Weights of a small GPT-style language model, trained from scratch on English Wikipedia.
Size: 14 layers, width 320, MLP 1280 tanh GELU, vocabulary 8192, 25.9M parameters.
Architecture: LayerNorm before each block, rotary positions, no biases in attention or MLP, untied embeddings, attention and MLP in parallel.
Training: a variant of Muon for these matrices, 399M tokens, 13616 steps.
MLP neurons of a small language model. Each row is named by its layer, matrix (down: output weights) and neuron, and shows model dimensions 0-191. Each number is 500 + 40 x the weight over its row's rms, rounded and kept within 0 to 999. Numbers have three digits each.
Before each neuron's rows, "fires before" lists the tokens most often just after its 100 highest values on Wikipedia text that the model never trained on.

fires before: "s", "t", "ent", " to"
L9.down984:491512504441518575467470487482484547526534539470514523497440463468576489474470465498469511467548555445598560516434499486481492526518478511424525536496517449517545554472515458486430528524595539538539504542452528505499418507554496514529531415560524497468525548527488524526481485495521568507492572571410491480422517437489419551509556470547488442497583518466412476448517535520497468438428548467473489487498476520515524496422504505478513498474496462572514458418491493507474496464498557481583558476448529486498530485534442493586518521473527495500450481517534527480570542444488503464

fires before: "\n"
L2.down1038:600431497530505514492505478539483521447473489475488505484376574480521495453518505569494552471530533531466497471525452554515447421472437495472473572536484495519502479477473517531542562492429576494492501540432529538514489514527571516501452504499498504488538444502470525498478514461498509515464415522506423471503565493497513535495538458506559463524519465427521490489489529563507499508555565476554494465432479499532441512605477545514450478513530552478538501581477488516488393555507513493474534481442576519483458496517537571529472522579467515516526533534500547450494602511485541537

fires before: " ", " of", "f", " |"
L3.down961:474467494474457456494518551486549494545497426544438495450558490504525400461473440550448526487464393556524468461485470550498482580496495517515446515536471533483434501518481498499605498433492486526484595521526458575445495546496489513467461563485510523480471514486466516549512466477492511525557507522515514467416471484456511515519502513404498503490531514488483503508490531497499395540507492478517468532558508499474473527523499439576527519487517512488536486487491488454523470549503531490574503463466485465526551462486495532550543515525546538501600528533451448459483480527547531514

fires before: "9", "8"
L11.down394:428498459536456495507378459465549560547501486498480544546593496445512503507530505504507515468441478478489467475477489518541512463516533450457500505447549614435467494491567497475487553450420539526522439495506417635464497406520543529542519482562582523485476442562456522463525457475524503437500535461506473430526492481490541480516514517548474448556549541475504548494523483500474464473502496473570494422498527478462507541470508498486420500478483504510502504529547517539509523468525603490546533544537537508492441495504416519479521531552569444524448556474430524539429496507491493506

fires before: "0", "9", "2", "4", "1", "5"
L11.down1114:438462489557586515577542486535568464522514499525497568480443453568489457472523464537469482535568505495526465511569522450519508509514464537557541491492514517445512484465528590563561494564466561532449511481555441508468481476435557527503472509430499452530490560439440563485486529507473415484467526456487438533488466468472514442517532472505391468428503474466440541449537490495419476458446469493496567530502485560491471527505464519520523572453479477490552525477514565484462463486549486470479437427473388450510501507458465507544489491452485438491475461585491507470488515504516438501

fires before: "1", "0", "4", "2", "8", "5"
L11.down381:553419473446577510478571520441439464489590493496544481486387458507498546477521477533512504467525546489498375508537532504536549538486531521511530514470447472418433518576500429473448498483475547520484518537438496477564524504461514482503481569472484504544457560433495495559479516499471507536549568561465475464517496430460437569506481492502505468502574492494517513523469461491436510511541431613573500444496565548465560537480563529496470489556503523528513499516473465413522449423523497519448487461539499453583515510444502514537463506443545508479468532465464555539494550542480493526

fires before: " the", " by", ","
L4.down274:422520553544525552483545471526493459483543438586518537460576477513406472548522466548516462541469534490501509456476461527510532490473548459423504504499572529459499534518482513512510433521505531471483529464499495552497473485541492541501512517515528542473490503555509439485487499465534484388448454453527484502493561479425525521476447460466463465436487470533568463481520499532450517523479550533494446396537524474468448465475623537573434531569492496468451545519473457532559496491532497467559515517504524552580488431459516492475500443504546400473527588524473510484570508518453526530

fires before: "\n"
L2.down532:536503529504442532499444491472438509493507505491510553511415513471616480448521531510525534517449540526464489429494488521500537508462512514516517546541538554531478522492527495528521470461466516506515464497424502496525450517439454463504525435568450493501482462473492483522501455484483501521534512482504420520452509457510535559540541464490523474482519478417511562549538553532522478499514545477436551480543492496490468505453549522524450484494586504458475506486484506514495469490458504503495535487492529475541451479470476513504483469499505504518456434542480460463516500468556431544

fires before: "9", "1", "8"
L9.down477:466549528475580472497543543506460523528464488453499506539535518534439454587522480503454504476569505514442489518496524534526566508465571470531532533519560471572541532469488524487495524504448506421505489539539534477480376463438471519507494545578562499507443525486451548539467496460437486418540485359509544473508489471530530463507460501490494529471469507517495500426515530496565526502534471480517521504575432512526531494514536469489493488574511537508501581512480572499452544410479484567551476500525532530477493563514501495475466479507445476438508532447515469476572464570479514515

fires before: "\n"
L4.down121:494539485487517515538469450457490594557474491541395486549470480449492481526435551480460535532490477516466449478548473462511467470503467444533477547561482500516445516500489453480538463487528508459525467556458452498520454480510493527534466507482454542491487518468515564397542462506564502493501532547498525510475536471509493437620500530451536514524509454462530456539478509516485427503457574547487475514501481490492441508537494470499466446529432461473488534540518429534444466533489498481517523510493477453486543529522518490526458503505491483515632507479458555457472482482522481506

fires before: " the", " ", " a", " his"
L11.down1:525501520518487526473559533477474603507432481404522435444485486434431528557491457556525453492485491505501537467477470517407453529530578457513545502513484560531556466566552536466482439483515517480491529479442493469561457496522563534494552475460496453543500489458483533450556517503409489544460531477510516459430536544523437516519530529470509483451471563549488496528519580567463459461434516514465474458414428467557547552512505565535477485505533506503551467458565445523493461517540454526552441494514562474433500524489514501525456489473513477483490426498466517510438485534449592532

fires before: " |", "0", " (", "%", ")"
L4.down810:482526591507442514509523440561470460501482496537448505432565538482479474534587470548539448498477460595536495518462500498450476479530528530550496448529548453496513543469474489565480555532462462437537453458468573586509424519447509547466469424528486515413552545450488524479501507561458495511565530484495523529470473475499492503507488514474531477481487539475471479484550453491445545469453529457477548517478442504452506474465480507469475420529563550524448516363441480549492476476467529529418572554506506466475463526462516505501511504453541509473378491529510519525521478485499546550

fires before: "\n", "0", "2", "1", " ", "A"
L3.down1027:501497385472435480461499524480556519563465453468504530517453484482473503477521427593438512508498474477572454482481568494487488515481486555482554528594494587515511499495514572431434561495494456518488525555516451566504493543494483503471529499469514548455482477546505417533470522497490489498511417496439470535483493518503509495426531487475496493462449480456554472504593470496553553541500527526495497438487565424482441510530437513551490443511572502503535435468503520481540510503496497470454474454516481549430503482511515532505489542498536451433511522527497528491450553516465466512

fires before: "0", "1", "2", "4", "5"
L3.down87:485495470569434529442512521471515483489475489461525518475507503479467537453495541535532558473500526505514521508571437500533442529487508467564474443503523548530537499491462516554481513577556479575499487494469465512394544558511491559512576547502480497481478449555527463506463469514491476489452463557476469479506473502514489509471480519470513463431479467519489552476414484507448522507490472492550463555548448451509557526529485571464538471424501521466551457579462513510477581534552571453531525539449521448434429566504476442490473526540543530461472463517510466481474572419528517398

fires before: "8", "7", "6", "9"
L11.down955:531543554511461430518475512480474523485511522503495520501488549447486466545496555471449544478518415481386525507550457580474533485503538510398517432511508452501597504551532500493452528472456476455478552520542539535538477475502499530527482445549579392532511473451508581543566516474483499556478556509477538505546553513518476505519462467533480480516542536487473513482519417521502543487553518528505501522459479433515473443534566499529445536570558393462517583444518532459547528507451468464443446559514468530476545555529558514504474505484520544461475573578483454438462515509448530532

fires before: "0"
L11.down1058:507533494512482498508474562564462497464481514448450528413506525488519446515479439531479539531497523430497481538537532502472452508544549503507540495477511539458491530514464588524548567425442488438481496462507528508509451516528514460501504441341522465467505441449498430489494546549524585515415512511481553541469474526533581488504484430482550525557522515454506427483567478532466520495475575500585515526461472542500481511507535484491510532441584518442505530487476536420483522541474491465572523514535461495516507519512501524454410505448508543497459480522502537501535492456499540467

fires before: "\n", "ing"
L3.down1254:515519525462528425423474471529511495456444512499543486508511458433527474488528450450497462556570518493536498451494505514501460418438589493537531543518526528474522469552564559509538421489494531472527518545454454498576526519386552577464500471526509487510450481498455408498486479499496533431576503533522436441427453524497505475509512481486519503476558514514536464445498478544575472402530568465528502403457487500497435499543458546490492519541518530510472514536459530477540549567506501517569517505473444481528495412504495544517467496519501549497539503508547552443516544436508551520

fires before: "s", "t", "th", "."
L10.down720:539474467466487546451590508536520488558481412459535544483495436477472521512531556477475474529490510449525466538524512431548502487490490519496483467476493535485543502501573461453428474430574574508508500538474464523519479553480498459499490453518500536556522498544518452490422505531488552494426492521502438456457527506521557463532522549517542548504519529532459484516451473488510492499505501524514475488487525466451575533546537494506546510514474560504496476475484485571532472523418508533529510494498494525476444447461571473522428432514419558431563513507517464465538541487517513539

fires before: "\n", " Group"
L2.down971:599442556444515494557408496452468529498536494540520540517454494497517489525451536430499594443441520483530506426463460490468518529561576532491496560516463510457522590483477492490488581487452506464459495478601535500493483483541508540443442524499500489464522503471450438490508464475516499473491498483508419544456529485548545442510510448520490513474452516414532545479502589485499476510509531515531533498536503523521492546536559559465418467523498522451471562500484478501589494505462469530416561500389531466434548507476505493481482496453491494444453483518514508456546500523494439480

fires before: ".", "N", "W", "E", "s", "4"
L3.down51:550561498463449516448484511470521458486500573477583518469423522464458522522503588482456496539499553582529491606494485439513552546508547472535522489428570529542482529508431447456503460632518465486523461474486574557501501460533540559508509499470475517494541580539466463475504480502439470464509434504535490511548479489551540503447530564473487502477503501582474432479430535459502447463567577481523495502478505445511480553498608416472533521490441490447517512517481523414472450499466503564513448497479525470462501473516543473509507467484488478511482515387472495460529553501504590523

fires before: " |", "°", ",", "″", "7"
L2.down155:486554493471512509521496520492555509541504498458496474448538506491527478557486445540473472461522487482545556536481507542477461575479539451441509471563546495486449463531510472578444487481516468500447479536493443497495574467471502520511478462464534519531452482510465576465526554469514407581443475505527521524480481525502470544478553466455580423547512419474468437560556514495504456540477511482479458587522526496511492470491561476477482492423480454461496471525417527409467479494464557539481469537528473514537492538552512440499539534546516508505515529457582454525444443501475530519

fires before: " |", ".", "}", "3", "–"
L3.down146:544418460488489550512510496433483516495498495572528508455517515534524459504553522547479482561488490474509478453449410466499428568465530506533444484552470402530526485491480502461388498547477479475463494506482514493515510539477407495461461498528481498491539524483434534455486461513520503460518504489498521441479568492520549517529495470463605518478531428493498537493500449553508490464483454515479567590473528473622513465567554510552454523523473445560489489512546495443484509479506545475546484581436414522628476534506512551434531490503576449535477454484539467490507450529472530487

fires before: "\n"
L3.down883:446484456490513453565481428542476569511476469439476496485489555459506484441486480523441536524489459427436525546517562499522473498429480450421495516538488550501528488564453466473510541494500498517543487526424428506502473582537510560511555501455500496480536537434529516560530488500493459540491501522475442477516519451447446496533454432504531544540469447457583473504550514523442478554488501546519488503499564435522442519551470469515580451579449497445471460563502575547453463562477529510451498556473581557502480479537482488479499485500489504530543510579502518502524542548474534455

fires before: " The", " the", " ", "-", "chi"
L2.down66:508526492519519635482497494433513548500433496491445525542476599422420468533578568465500502459565415443529504551525497451459529508571566464570485385523544512549510499469486548537498508510446493474532494482486506492545566480578543542428538451475475486527563534469497498544519473526450489489450532459492566547527507475495523528494511536504499422464497505528439478444496469444499458525502533555551513440439535474440510590505498526591472473500529518527490535525490487561452511433526429506568470453556510540435524478461440478486445493481527525465444460507496534545479466464465544534

fires before: "\n"
L3.down292:543415484454489532549420496513557540510468468535472515538510460546439510434497509504533572507503499532520474520569576550455523437503489557505427562522447464552441553499495512537470476505421509487507470427540485533491543477529486517510509515503529521505580472471494459538524485487451497512482389484427391455521512484510463528531540495480525477539539444481573533469489533528501550494494516488516468504447437475470569538518469571399545459555519488502514520439559486542519464484508542433446461513482568545474563507503530525520509498501504476493528476503438505486453499493513491419

fires before: " ", ",", " |"
L10.down1050:480529554477523482463518584493549557461571528489490542504545465480474484581453497563507528490475484498485538483534485443450517545588454429480446442467519530455434522491496569448577529501502455535502379488481504571574520522535588486537571514547518548512578507453473477541438540534507448554472458483490498437489480529465507548514443470561512508486422477496451491502505502460482512564483433477421436533507512500483477478527517505463497442546465495478486518507499512539577478528512454554503444425551476483499522456533451532520529480497447530453500459568459464432479513515523502388

fires before: "2", "1", " ", " |", "0"
L3.down486:460482488428523423493515476464529427505444528501525515422489488459490455509565468539486512522571560502465575449479498446521492584511449569496509498585495483507557508484512537516504498461469482520516568459487423475472447491484538545570473567494565495504477461575495447485521500577479487516508533471552544533488569490562501552540535532514490443471492429475478525502501491511497507513502511454564536438543550483505491500426400493550490477530437581541524475562497502579486466475505494494533551522499445459510506501530475584570452462468486488497550500501473470503452509519500540513

fires before: ",", " was", "'", " (", " is", " "
L9.down774:461556475505562555500515401491480548498440500490443448508486506466466457436479476578400515541442494559519502462470513511504464501558427504499377507499498528465499543503424540493481544494437464450519535492454523529467499501486479520460531512462503452479562489509500484576489580517493481580477499502447511534552451531392477397469503524462478483513517500518487521484420516507504537416494511545473475477517481494516470469469562555489524484526474508517527521514489531430448521460495500516472579477512467517493575509548460595468464503496501519459431526493523484540529458514523447509

fires before: "0", "9", "8", "5", "7"
L9.down182:446500531389496508498503456506522492470522566467525513557432515548512494534516497504471513528477498521457515523455504527509509460490453520440506523481512454533491494486419405516532483491521527454504557546474529478537523469445479464454452524469544517565484553479528559516519584448572411443540568526499358543486519480614527524562565449479500543497543481525471473455505502423494515401567500551449498480495556549437494521497502498493512500522486472505482534562509429505501535389537466467492491524456517511550516509446444610449477453532474545500578428552421532458501517494503495451

fires before: "2", "3", "8", "5", "0", "4"
L11.down125:525535472498563454471503542487486461548476472516503505471486498450509537493466479526441500479532538458505429523535461493558497580491523495462525481375495532444473450542525537519547525454509469518585507507479514499454566474422433523579465484489545458510502489507516506539481524504536465449548521485480444505568557539442528470521481448507439482500471449462500492457455548518593444508519477497450603574518510498527467447528476519494470483515494592439510506518482540465513535508438450471518522532577551588471535514503480487501527527494526427521492472449427494408482512519504574487

fires before: "1", "2", "0", "3", "4"
L4.down17:418428460471492478438528551490552385362456471517493452485456461471469516528505449485519528506512463467556487566518477485526530497505443501586506534550531580524489514532508534518442537569512516468451530407506540530462536503500488500475543556521506463487443429487480511471444490488475510506492561467511554537520550524506453466489502517375535482467419450471509525489401528558474434470477519495506517529495504444498497488438503498482525541527465474444483428516532509473516519479521512454569560427525554469571515514519436485626538462523523477521494540495575452547494550519521586495

fires before: "7", "8", "6", "9"
L11.down952:519540493504527445547457493433477584447477542498416476529559459490512560519511502454506476452538458480475494516457507499571514474498546570415537530528499524502458530546506423470518540567512475471486580441441464488528437519525474453569399446507579473492486510487501531510520472518501491511502557543473490432578459425435494492563527524624479407493486445530484497495517509514460428562541589476491539505456550499502465468519489472533530497512553495456538487542507561523524499468440554480475513479452477533517502468498488530518457478406553538484544482495443466432515512476496409566

fires before: "1", "9", "2", "0", "7", "6"
L3.down144:508502513487515529497567496436427523569534490491436544430553550434526505470434478544468509494444538481403525461524484499512525577460514493594522515458626465495487481423513486499502462514499508439442479550483493469465550451479498512558486485591485522481491511486519522518646497500540539559486456564541588432426490449476515472456544523507501469521514591450448561497468496434468544485499557508585441424474414495468498480437465493523536521492563450492473520488505526491501479515490455481537490522500475462453490482538503516501492478493535527485497500468512496510510509531496427531

fires before: "5", "6", "4", "7"
L11.down262:466544508494508524501551457448514509530413550489520426523555417526507592466484492508405569515507502504490510464454531464508522465474550478461547456470464411540507520509549434563479467536456478523526467503566539518514564518451488514438480490482481477503497463545447581503444542558614591527544548525498508499459536491509471546445501522485504497477431539532502491491494505503514539528471461476532467476493501492558458447436525482522582542533580491443494479545423563516516502558526463448490448551471497582447563516478412536511473439464507454523431591451476479462463588560566471483

fires before: "0", "1", "2", "der"
L2.down875:549520513494502536540435587489489477410459512470509480480528487459537542541544435469505519509554466448451471441555585520528487546493453529493498511499475512518476517449500489451534461508599539480514553550466528507535496497543541520553515550509491475484527476483459544558478522485473486518592499542500441499459494475479463496525491462461388478526524523487549447426507544537454504524509552497542471585517477489482535529493529479473615539543457538435552463402562469508472527518574483515539487468534492499453457475532444475492430543560471466464507477566469453460540503453561466447

fires before: "0", "1", "8", "9", "4", "2"
L10.down615:467465494499479495535606485504513497468504544462460509492504486531530546533580488475509518500521470527499554544500487476468434502534486434523466476499482507486411500479498465579586574487453494495480525503472556484505579515470504461491466517466517467527539570489513550388555599495543501546485560517476534491427454516539448409519579471521522493499538526442549490487487443480490535439486511517498479493472518485445442476488534530437498546498523569484437572517467366470540477509454496505516503463467459515520453488478535419499454499493436488478478521456529428518524475523546467537

fires before: "0", " century"
L10.down700:468486491458433463497493511470567557522453470531483468495484519565495514445451532493517543471486502492434495494529403428502505483570585507457526529623453482499470530524411485533546504429475523460493546496497539456495464497516580457518491562454417572504442501443550464514565538498564475541528489490528468532501452542550517531496482489564562489536497529518482501476500505464493494446573527494514465552490527523471530471464454442446515446461552472487477536492518530404495513515503504496509493488524470427606537486464523482470496482586555467471483566475495423469514526483466594484

fires before: "1", "0", "3", "4", "8", "9"
L4.down407:498418463476574607485487470482467537474530536484489433503475448520496423477495524493435534514487512454483455570457475486554476472414475493505458528423451567456505580541541518413508521473556561498521521500485497479507517439511545515526499486528457475513425488501485547532538567502449485468545486511506463468509462524514488503500472530537494471504492515556578521467519513439501536521481504436513469530561534525536512544574568429512570539549476507613532557448449474500550492483512502501442431488449542524567516427490507544517450521485503504509526483536486499516499477482526461474

fires before: "\n", "s", "stone"
L3.down517:469458441467487468456541546484519560521499495545563495564515528425427532535488453480484492536504519384487500501553492532511494509420459466443502513503484567548518537568525564455546510432502464470490495531463465511466513576496501526559537432519488480458498424515511511500534498520534502541435446528522486557586531488563543471536467518515434523488460533505545542518525560493477483509522507509487407551513450470549596516454510484487476464515549542466427507451502536486527459472417499466484541562461474443474508452539565541529445462473485553481499528542537468484482521505494554511

fires before: "\n"
L4.down1205:480501491434504546475540483517454458496530480432551559520533485469522461469521534452511513419451556473416451519512473360460505410494553441491510495493548451476512534523572503496472481487530503494485521495493484471485526503482510466508490525480492444482528541539585510468558516478531500494494567463494474554486439523535492532458490526475529509513545477520587501523493575449508536499541526519477501419528484426571532480524478490489463525557461495528480487524465444498568454563524524522508473514495488510487431426579472482478467503490576533501461521512504482512538511466487517508

fires before: " |", ".", "3"
L2.down210:480524508515528520479459454528528419531495477483531562511534539521485560532509539556467582511428478480480521485492501503486435528543568409466514549537477444542452504494517464523503438608499518436560489520512509478470474548537494552497516534534541462525483482509487493510530493473518557461466574491509492476502559549531559446499576515524484430469534444486475520494517491463537509498466478546472507504491543491567534467506489468489445539465525495494412520558456534458454518502523499523513412608484445556506547452497514444423624482510457465476481451456551458438455484521543510488

fires before: "1", "0", "2", "4", "5", "3"
L9.down1019:490498462555582560515511488510488556490504553485475457560428425424489488439468507478504484439526490502486513470452468529527518508564542510482527490471522490460389512518457496499512491551484490454545450468510526528416535497493532520446553508479560508522532487565445599465469476506547473467494522501489488554427533499509460481479519450547553460543414531476519453529531518505526503509450527449500526556532505512453535435474457505579522423527442514479466599519530455476568536507502472476503539503465501495459497505476532496556502442432503507444487543513457484577522476572550497513

fires before: "\n"
L4.down66:543478517498483501474518451490534539524558488512444552471473545469574475483542554497502518538484496513504436489497542487540511474436487587538544493513484530552443486470547504550464528489460447484499438498521448531479449466440546484464545481505503473475494488458486491515505489473464515508522484439478462480511473483502492459527536489531460487403495480467516500492518448528482516514524502541528394509478477471480488536569498522443504461547510522514431479498517483516448508493483520516452510480468483517510506480465462540491477454503473478507505496502463451546550584514538509493

fires before: "\n"
L4.down323:540465599543485477461494461513461459535526451470456553571503560540551446519546535507476492545550529506525482523489456495484484525504468521462463521452568438578563550433494500519575475470482502479444455498473526552504513520465497544415529521510441508527526525556488489442488457433531471478502490527444448558489563495502489565496459507527487512509482492456550468442513516493489507450464476486538534541460492495483438589527487531554525472569524485483463546479508490535480480471468531499480471434547508519507521411515468487515397438515484526568417545535598581514539523479532482510

fires before: " ", " (", " |", "s", "\n", " —"
L2.down198:554549515501539521454509488564509467508463503522445491539544510478503458500478479475576527519521464445474533474485549473512435443478478532563506400456492566399451495434576433494550438499530582509497503498490538559522535520480531559525494491474553494485487461450533489487564487504534470580527429487492533511489562554502514514546498519496499453474490532457506499531497511536466558488535468525441556500515502495508525485500413531452501409502541568493505489427483567507575506467427466522551471522517520502551548520412484512487464598500523540451498558534434440511538528468499504478

fires before: " |", ","
L10.down830:484595541494416492465473490502537551472433479512482471535505490537473485517606512562441466503486506504467561503543470495544564492578526500451443524538444474485498591466443490561490387420472474536491451492486558524495506479559512550492559450499529504525485499530451511529518501468475479497471533433489535499462494555453552546491524547542518521484463430552469458461493484534466500491493480460474519536488563465472486446571486557551440443518468393452540450563447530460544463484482477528501446520523464527458532513465518500494492486480455419494531545502497435614490498507449498520

fires before: " ", " of", ":", "s"
L9.down22:518555563468478561476540476523544547581453557530462493531482545462504513602475519527515513554488528496455457513463555456489492516510508485455476436518478504442450533457495444475579502463459484563471452522532470492404479424470589486593560451527512539484539520483499570526406447546497411492540433453496455477500527507505479514444502573478506512544499460489522541503503465469529488483512553577434501527477470448511446519474488586539503445438455460511515472497416562501519515463487555473461504473548539469555533456494436526524491502482439519536579518521461468491521462541513551484

fires before: "s", "le", "ent", "ing", "ling", "les"
L11.down885:525498465576461541442561463439520475462522576554467469556463531513530515491504462505441554516582493528551545500448534541486512442511580477482478524458434583534572491555471528492468568510505483490429496509476544493459471500528481463484546497468517513468521423518462558506534523455465505577482557473492525552535571517429465497469458544497471488472550508402494453516553432546495452465461452491472503457499459517577524507568443494528529580442453492538491416470538463530543468504560493493563472561469527480508515469445482483491520428553552456492501509445530527466467477456491532496

fires before: "9", "8", "s"
L11.down1230:462537562515570525537460506480535521489411544524413555530493524438502497595537440520546503519499482457493462430535466491524497490543471487495541526523519496485479506502466523533536486474514425548505624481470525424500463492446475488555482491536431472504441549559528456447515490517455523550487498537440510487510503497479458468490508526531511528487428496460492526488588501494526518512520479456536512522561551559457458471524515503576517486480516487446516492549479510461442469479485454494614447484419499466402517566509539549503552541501452457503523483478452514402433474411499544503

fires before: "9", "7", "8", "5", "6", "4"
L9.down419:539528589470469469483444509444503510545471513422520488530460535430503454557455513515459544527472503459504517484462500534548530486456524519448515579434448483510476443550518484499500470476446480478499458496497628552546503445504484526580454507526503488465520520597508499535529454514524561494504509466573531473526503524482484497500496524477471524430481465544511527552564471489497477531608511473475444519496534473457506467564503486536487477604493437483512601454463599525558463485464495447448594558498485518479494469439455514507541497527474446461511509507415447541528485567465547575

fires before: "6", "7", "5", "3", "9"
L10.down469:458462561491491492480448478544483558465506506492458601514568499508516483561504519480490515510507583515520500501561516479491562450482489481502517540507452461535536419482552441457490476422492520531566481523485478601533483591501499541566534526541511402485510513565504532503509439515496568492526521516554483450485579444485507427501556525498526474424492461512504503454483426485470552529493473470446492522477542404544576530454553501491479450510444439472528521460490535518524441413467572476485589536470510545445513510475496526521532531436472524546524501570547522517456565535557468539

fires before: "\n", "---|---|---|---|", " "
L4.down468:488511465485464505551591480503577477467462535470430497511486539475488513479460477520477569464520512505459420463499554506523547514406520448490474545492534466519519456482542473549432475547469525574562538533482413497464418540509529571601458482515497490439479490571493537471520579498516470505561517512428484483538572514444520503519514509522536516399510544465465540540540553491533511538500475558545505506472500460525510424489480463477484491467531517500498592502425521484553465532490504516486481515440484492482524482522488497488433467507517470500490485538445537512526522506493520431

fires before: "0", "1", "2"
L11.down687:452530531467527541524526503466485511532537415568485481471450488488484517496492485534491438497458468461504469510516441468497494515473473561548478511529443494522442447506549518565535546462513492447533478590504539453552564492525405482478531495538534479508498480517515489496478502508502490558549524514475505537564470508529500441478460441529549438484479590536506548474460566502513483558568523436559494494431535469488511454480480518471502555507508421470564538449504484540514476441605504514471441472559458521515485526457494477513417532564564494533524484509479512445515557543545492476

fires before: "1", "2", " ", "3", "6"
L9.down1139:502526547513508455532584501486497487519564512531546469482446550467419431502556538464453539581512536435439447465587487536573438526428552436479537456429399463448474523482473503524469508430475558574495533522463521542449493526478536456481539523479569542455478519567469553480513446489512535522498517481456465510509492457519433462473491469477515492520572509500506591499488455463432492448532492506475537541546542500540500444586465508467537460505444455556500531542477450462447486494463480446526499462523520455512572510528490540490479500541539526510609501470424465432536497590507541509

fires before: ".", " |", "–", ";", "0"
L3.down683:508487483481525510558529456493561474516541514527527548508527475528494467541591528455452468540476478503547544455490499523549486551498526446489518541531491533497621484532462442550467535541501526545463515461480471495524506580495469493459464527526493445510473481506467441502515465567580512484440423466546398435559534499564511457533499489500526502424515461485465507445524417474486508512615509495529477478542459532515368489506446503518502496469531480600448481551525462458516485519469496527508534477516454604375522556466517468474518491515504472469485494445528510524529471499460535562

fires before: "2", "1", "0", " |"
L3.down57:495519444476495480496498519493492527483460457433461530474504515409587404526505421530486527543525503478503486510557511460522533507469391586607517506438510483509462514508497473535477533490512455464504432460516530532547537481460532513510437521463492425496491526531495537454486493472517524601515500438471478492461501461451462455513536486538485407529516632481524513449528494464515505494512496548536423569523528517488488488488543499480524594505512508560518536524477571461376539461542489508459551447467527505515501515524542475542486513515508487534460475565464531506533457470484472460

fires before: "\n"
L2.down1185:544513517499478471470474486515545519530547453543423488520426504524498535426559529516483600479525521513522473490531497465454455455476528531500515509608436508573461530480458515521495555458578568497488520499484502487520500519477497497535489490497513443450507521474463441481486522482514510607479466523503454540464527564552427529535517440534478499540537568461500496513534465499566532544503501492516473463501490509509532493526473465417433558614501463472478486467556510596492504499519465530458478471464592546451479542509435465510532496528522493519520477516486561466469559418463514500

fires before: " |", "s"
L3.down506:482476512513469506481521475420495529513547479525610488507528501472547494512489429531468487425516456518441474427477470550470445518444589447525495529527540445541559524551482450462466453530488518533538533543512521542582476492517498499485487437524513524496481545493509462399522496491572497540511456521532448423554493485484456460535490483486570508505526516524567518506541492563540493564449486469482567572511527560543498456562482539482433477491489471475445522521586466512520544426427496517433507507461489523534494533431525532506522522552524476526466559459552537522512461460478527495

fires before: "\n", ","
L3.down887:457530577533484532493526530543510527542533544528465548492481491471532484533545520462495514476494567541494474457477500437522462466446574437519430515497547457525519520458481524515525516506534471491488449464508511579498548561483516495551465530507499424468424477523577487546508482488448505399485545494498444468474528503500481453499495485426488428542475524460531465500586471562496456445524423543461440449512553500511518581544489534499511491536489544496451490525472472512483472555494478534448505519564492514453567443528523535508472521559533467539510474496489472499543529431447444502